config.toml
n_layer = 13
d_model = 320
n_head = 5
n_kv_head = 5
head_dim = 64
d_mlp = 1280
vocab_size = 8192
activation = "gelu"
norm = "layernorm"
norm_place = "pre"
norm_eps = 1e-06
positions = "rope"
rope_base = 3240.0
rope_fraction = 0.25
qk_norm = false
attn_scale = 0.125
bias = "all"
tie_embeddings = false
parallel_block = true
init = "uniform"
init_std_qkv = 0.0258
init_std_o = 0.0
init_std_up = 0.0258
init_std_down = 0.0
init_mimetic = 0.5
optimizer = "muon"
lr = 0.00949
lr_mult_o = 3.0
lr_mult_down = 2.0
beta1 = 0.9
lr_head = 0.00575
grad_clip = 2.0
warmup_steps = 200
schedule = "wsd"
decay_fraction = 0.384
decay_shape = "linear"
final_lr_fraction = 0.0
batch_tokens = 65536
seq_len = 768
doc_mask = true
train_tokens = 380400000
steps = 5805
dataset = "wikipedia_en"
MLP neurons of a small language model. Each row is named by its layer, matrix (up: input weights) and neuron, and shows model dimensions 176-271. Each number is 128 + 24 x the weight over its row's rms, rounded and kept within 0 to 255. Numbers have three digits each.
Before each neuron's rows, "fires in" lists the words (lower case) most often at its 100 highest values on Wikipedia text that the model never trained on. A number after a token or word is its count.

fires in: "from" 25, "than" 21, "drag" 5, "of" 5
L3.up493:126127071108162151135074151120112108092118154108138166081102146170158135175144124093134168124125162096100158108094146088134147123134091142154153119153116146134108123122062139117113139133149082160137154138176112139133109089130179076136121111134119120122120123139093131099105106146134113094

fires in: "a" 61
L10.up370:100110110100130134110162126110120136148170151083114137113138116096133130109131121092119126128146136115134152134158159108132135109164150133161130126121102107128134154105122086164140137130077161115123105127127131132149107110132121153121145106154108136142132155115119123108092128139137175087

fires in: "on" 57, "february" 7
L6.up1045:089108112112062108157091159102124124147120151114150130124121159157149142126140130116139109132097174115124124126147162130081076167143121092108147115100123100144149087153129157095106147101131134161098075119137117102131135129155099124154119206147147073143155152093145121109106127142170134153

fires in: "in" 82
L9.up325:106150157192136087145115134137156145097057165127152127098129147100142156145124168130111104143096124117138153125098106089159148114122143124126133125118127157135098092178116140109123135130096113155129090189131129130086135125164114128101123124094102121159130097102120108077124141145134099128

fires in: "of" 40, "infrastructure" 6, "construction" 5
L3.up848:162133130159130153144068101072111170118107097113151141123083152143134102171165085102119135143133131110174132184154139136123126094166135123118188124097124115122111116148121185144122121048118144100089146123111145092179118134118119146159120119072135146105126111103168124129117113158161107108

fires in: "in" 19, "on" 17, "about" 11, "for" 8, "with" 8, "to" 8
L6.up833:158115124142108121114151141161161121163078112144109142104139141130151183172132178145101093104186125174122094115086159153112133142130129146102103113130163155136135084157169135177119105118126122113129139095085109090153089167134103123117114125124140104148122111187181126130116151099128151103

fires in: "to" 33, "on" 14, "both" 13, "in" 10, "between" 10, "from" 4
L3.up90:147118096109118165134177155100155164129131131166101140132126130151145151116147119106116180142162116133134138120126162157114122166088112157093139146150087103134128138172113159145132165109122138113133081108185114116119083096164154092123105158134169122089123134115170145103116115151095143080

fires in: "than" 13, "area" 11, "of" 9, "or" 7, "and" 6, "pictures" 4
L2.up1277:129119130122179093159092121127131147142159113116134142142128102139126108127108147058103157144131118136092143132080154119153121120108182104142110144120155118118132130123116111099126128154109081116182132113140168174101156114108136155094111098165126114127166098147098102131099137109119094104

fires in: "her" 58, "his" 11, "its" 7
L2.up1235:144116172112128141139135112136109134149117128168108151155143149170105107087131151134179159123082171118167116156093154086156117092132188131140089163170109078109125125186106118095131153140107093089137127155119100118115109140098097133145131117111118119116125118116139125137100137125126144101

fires in: "1" 38, "3" 13, "4" 12, "5" 7, "7" 5
L2.up1155:114058106177142096145156051161146154112123115113113139102136166160148159077144115148108163139137088065151107130091160123087136102117155132088092169096171090154132161092111124146131135131143133113117115144146122144101148109128122166158121118156117121122127080099136149139156111133136099127

fires in: "born" 22, "office" 9, "background" 7, "loss" 7, "died" 6, "career" 6
L3.up176:121113105137126155115105129156132144120155096123133114125171130129152086101149150150139104112090138128108126124166104097133140133140115140146171131139104111135101092145148135096165126128138110125157129095139145150153144087164131156115134155164094163109098082123133180129082169156127156134

fires in: "at" 20, "during" 10, "of" 9, "for" 8, "to" 6
L9.up1170:084128111129168134132145152105158116127115117114092141103119118106114123118189135120109133160162143134115077110145117135108071168116162156120104158095099115167152139121154116180150102139148154130097102137118087116125122127129148159093093131168129136119092145141168118105109086145150101110

fires in: "in" 22, "for" 16, "de" 10, "to" 9
L6.up1023:118146117118110147141136186089142152111101148109143126119127147133101122124122151144124108146108127095127117123173072087115120138129137166120155123121159183111126096159111140169126091112180135121159153136124120123082109115126118110111104148110138121115141136101121146154094092090091164176

fires in: "and" 93
L6.up1248:103090084097074119106138143114154136157103160142129143140131145112139099137115118110107158110112169128131106113098130117116105159117130113110157129115143114103132126161141155164114147158130137098120134152161128158164123121136085105084108134140103106098137136108094151156121124129107159124

fires in: "since" 28, "as" 9, "coming" 5, "grow" 4, "induced" 4
L4.up1046:154128122105146150112124134133112109136096092103105121100155189121117098119148142117155106157095099126089102176130147159144115156128128135130129124167156119149138150127070125111140131120154118177132163155146119147149121144139166149104147141126124119088142085122095108077129111123133107148

fires in: "west" 17, "east" 16, "north" 15, "northern" 10, "south" 10, "southern" 6
L2.up842:115159135135121146087121095109150156090134092102112125113123127151162111147134105140134119127099118108126161110148133111111131126137167114141092137158094183182107137148130148095092128097142115129149104175131137132127110155132171149131151102097127103106115136109141143090116119111092166108

fires in: "title" 23, "stadium" 21, "championship" 5, "discus" 4
L2.up499:129088117123110119074112089124115140108153155116127104152143172137136111126137116117142143113078104129111085119104140103157143132153164129161159120106104145096158162140130131123137156133114134111100133106126159171121104149154142063140167141123129107110188109139144093132162152100131175130

fires in: "a" 91
L9.up613:160113129153093135118157118159173155131171129128095096098110128142132149147129114060108134114168102146162125105139141141140122152095087141144121095129143169134074113104130143132090134156146166101131115164137128075158124136154117126121147133102092120121149173111150142158148111112143096119

fires in: "to" 42, "the" 14, "of" 11, "in" 4
L6.up166:184115135122147135165130144139108167131117124126134186102154114148090145094171114108115129115113114098140102086110125122096106122142168127105154125140157128116132116144115087097126092080138117139125132153106097164140109159146143099113098137124172125154121158168118124119141118115162143111

fires in: "born" 25, "life" 15, "played" 13, "birth" 6, "of" 4
L2.up1065:158127141115093108119143159110137129154107116173111164133151142126142112111116141093121153099144181130110120132065122084090171128158147103099084108102143149123135169151124127148123142137164155096140064140099134095098138119117130100144127136104173133143111139115134108133109115142110115119

fires in: "of" 59, "grow" 4, "re" 4
L4.up501:150105124139106125138121089118084170110119126107084153105141137097164107128171152109117101147121137102115118158111117097148084111139111095144112129126162124122143165096148151153108118125149108130110171145134124160170172126096115122125126137134113137142139119156122099144131148168143104165

fires in: "in" 23, "a" 14, "same" 5, "oak" 5, "late" 4, "along" 4
L6.up583:117177139123093105123121099139139131137073129122143137095074177171151156205138117102139139147124133121123075116166133148175117155119164157095097111130123214139153143113128097126140115143120163122150099135096131130127167099145113179131130091173143090117097136119173088148127127133141123120

fires in: "you" 20, "river" 13, "lake" 8, "bad" 7, "mount" 5
L2.up1189:127186115143111103131108152105108117138113096115131152132130158108130045105100136128142145153152120144142147130138135136131143111148143112158103090118100149148109107140176103094156095154161163154134170120128142130158169137160154107131118184124147109088184108143151135136149135107140086170

fires in: "for" 43, "high" 11, "over" 5
L3.up1258:152133161130117153109103110076197138149135126150100160120127108121138133116147166165120131120177151141105121144109178173127136117158127101138132098136133121157114096117115153151143123134133120118138121121110100162116128113145164148101173176135135136133103125104091204126087111118092186159

fires in: "of" 26, "each" 14, "it" 8, "called" 6, "typical" 4
L3.up103:124076116126105133223121158113108149133117100118130182171154146157085122138077128130118131150119146081149136110098086125135146106131101158127082109141122165123101142127114098153093130117124140146156103149107140157126117164145151143138098097113144123147147119128151154118112099137122091117

fires in: "the" 31, "1" 7, "in" 7, "that" 6
L10.up640:078100128165130088149149167108140175123128154159115098122096130125137139098113088132154163155117141144100126146097119137110101075146135145110121173122142155125097129135142157091117096090142124159152139104128113084117132104115117154098150149115099113159103128096103132092123086176135152128

fires in: "as" 21, "more" 11, "very" 6, "relatively" 6, "game" 5, "too" 4
L9.up587:139166146099152136177081155150142103155162102156079151107123122118115116153113121124098128132131110165155097155135155053146118114131085127132099159111117114146134157122115144143100138129167131161096140171146114101125089150090123107121094101122108142144126109140150134135142089143123161172

fires in: "2" 26, "1" 19, "3" 8
L2.up1092:125150128147172116158171137118129158148092141176150182122162159152127132096108147111137143147163121095111130118120177169142116094131131150122144134116133152100087166091104118122144145127118112100177137131130156119134134119129124184138141141096135142121146153134105152133172113120090124135

fires in: "of" 18, "was" 18, "them" 4, "dipsita" 4, "grandparents" 4, "they" 4
L4.up53:106103102121105187122107116090114157092144136122125152105115149173151134117157126075088111209114138085141113121110173143103125116108077114113126138134136143116171132156110170161114162132114130143136116126092123087136118141076135169150108133133085146130158110144144120084129094163147134128

fires in: "there" 61, "well" 20, "name" 4
L3.up1278:142121142132142113148121128132155154131099104106088134102119111168104122157118132123153122113124113112132151109122166141136119163152152132160158120129163099127117143112120087159138114102141130219116103133121140148064124109142153165093154162094176125083133096102150121124111094136137126120

fires in: "city" 14, "country" 12, "national" 12, "native" 6, "island" 6
L2.up1226:097133153125127133109099127118128108150119119108143151100128101132146119132100125106177144132053105103162150144135157129128085124130161136140157108092158108126094147115149185133117126119133147131104130153166124130141101079126086166107143089127130166132171097113148169123099142060201136121

fires in: "of" 84, "from" 6
L3.up1029:208115109128119144158110106121129155131133151136138175126115127136077116141119140097115162142092135139119146128120113105084153111158120150120065151120093138120112131107133124111082120085124105146108095124157155156135154161091104148113099156098132125131121170110131177111153147124121148144

fires in: "of" 16, "the" 14, "and" 10, "in" 7, "with" 5, "over" 5
L9.up69:122087136127137112159144155072115181149113148155116161097069118133133150119105113124136121154159101145088118128071161119112174149130134102109137131095161142162160123133088127135135095123170140148136175144144100137121130185076135153153079125118094131162112161160147105096119129142108139094

fires in: "in" 35, "alpha" 6, "short" 5, "through" 4, "gamma" 4
L4.up509:122123107172117149117151156111144143171105141063115142155098107120147130114179128095091133159162114136147145146133153143149103141144167149150110156120090160158110114143099128136095131112128102137129075148106166074139103159131111102101138106108121108173130163108145141115128153096104107135

fires in: "as" 63, "since" 9
L10.up844:124146098140118120150123151126116098129170154161129159076122122102130116121129109139114110123172184134122099160149106161114109151129103133129104113124086100143153159105131098157100156126145121149109148126116150154099132094096133112129077125120112136112147125141156145126102153154168130115

fires in: "a" 31, "of" 13, "own" 6, "by" 5, "the" 5, "an" 4
L9.up128:106098114105139147132140162135161163103156131150135156084144159138169137169148113103101123116119109116153143110101109112116108132137119137104093159135075147168144141117132150105070117140117177114123149124097151121127089147128165175108125106114068114120113168096138106128115150114127122170

fires in: "in" 92
L3.up678:116145102188105064149138145094109141107070132127115111085078078137117150145132156112124079108122091159139133123096147098141111120118139118141123150112120139125106131137107126137160100131184150148148128088169155122126101142089121134088101134125126138113133129137123173090112129135131124114

fires in: "included" 14, "during" 12, "from" 10, "record" 10, "of" 7
L2.up104:130141130128157135161134153130138122096149110159108125119133176164176136129114156099138085140115176127160092136103168095155103171152121157114141132149151117137092132123163091150133125116138156144164100141099136096120094142113141135119086131134075114137114137149153110142100167145134065153

fires in: "from" 29, "at" 17, "by" 8, "s" 6, "ft" 4, "byrne" 4
L2.up693:140121130136146147146083128155155142124129136153107154109142147132135072158149158153105108135134148100139122146120146143080132118141130125167165161144112132121165122147135125108128104110084090106119118106101096111120104103071076142134139167140099127118151089096129143131122184116163079130

fires in: "a" 43, "february" 10, "may" 7, "on" 7, "july" 6, "in" 4
L10.up20:113105151104161132122143173082138137159145143133098152093131100154164148116167133142149144086168136135144137152124127127129107098132136134097146159117136118123155089145124099117103163141111119117120078131139128098176137119096135100121124135152146098122080159110115121135134133106141145163

fires in: "by" 63, "to" 15, "at" 8, "with" 7
L3.up357:118129119131150125139141083149132183152154150159123110110121106127131125123179147167152147125147113136137121117144127149124113099089153122131158186098105155075122139181132110181151141163096159111154127156160141104139095090111113153112109132109089133109120115128134112183123150100134131111

fires in: "there" 58, "once" 6, "side" 4
L3.up441:118095152142135121153158140187108134136087130124094069159091136085130104128099140160133152114105111160140154152091218121130118103169124056144107125130102145109119129108146125156131119089141158142122088116093134100138109151160137130120131150122123151095106128134137094132108115099128127160

fires in: "and" 31, "then" 10, "what" 6, "known" 5
L6.up238:139101148119141131166157124136123135129123130128114145181123127121163145145116087091137114113151157100122144149138157097134125084074143138141166153145106137153154105149119161092150137130126168119176179128114138128083141126140127146124149149115122115133099132116123090164127156068118141112

fires in: "born" 14, "died" 13, "death" 7, "birth" 6, "down" 6, "fired" 5
L3.up609:106094141106102115121145122129096114132083139108104164117147140135137154131092142161137123124132141160124111116119096110124088152134132136144129125158138079154131101115129146092101131154126115128138100136095179097136128054101141104145163107089118139127145123125149124159097120191138107142

fires in: "south" 22, "west" 14, "north" 9, "united" 8, "red" 6
L4.up204:127146151179116145132112093124138140160111127114158103131137115158146117132146126140093114110093134169125111161105102113102157091155168142147123106073142161117096142109111129119125128106108131107100132126105130107114123132168126154138171133121152122094110141142147146177196106099122106117

fires in: "on" 54, "a" 5
L6.up328:108126139122093154114101130101146126157147122134117132144124172122143130145110147105139113123170154148110096127160120130093133154134110135072121102119136088126099125090106143131106097132112103092123082148114115144099158108129123093154153142141122096120123116130173114132129097162143107099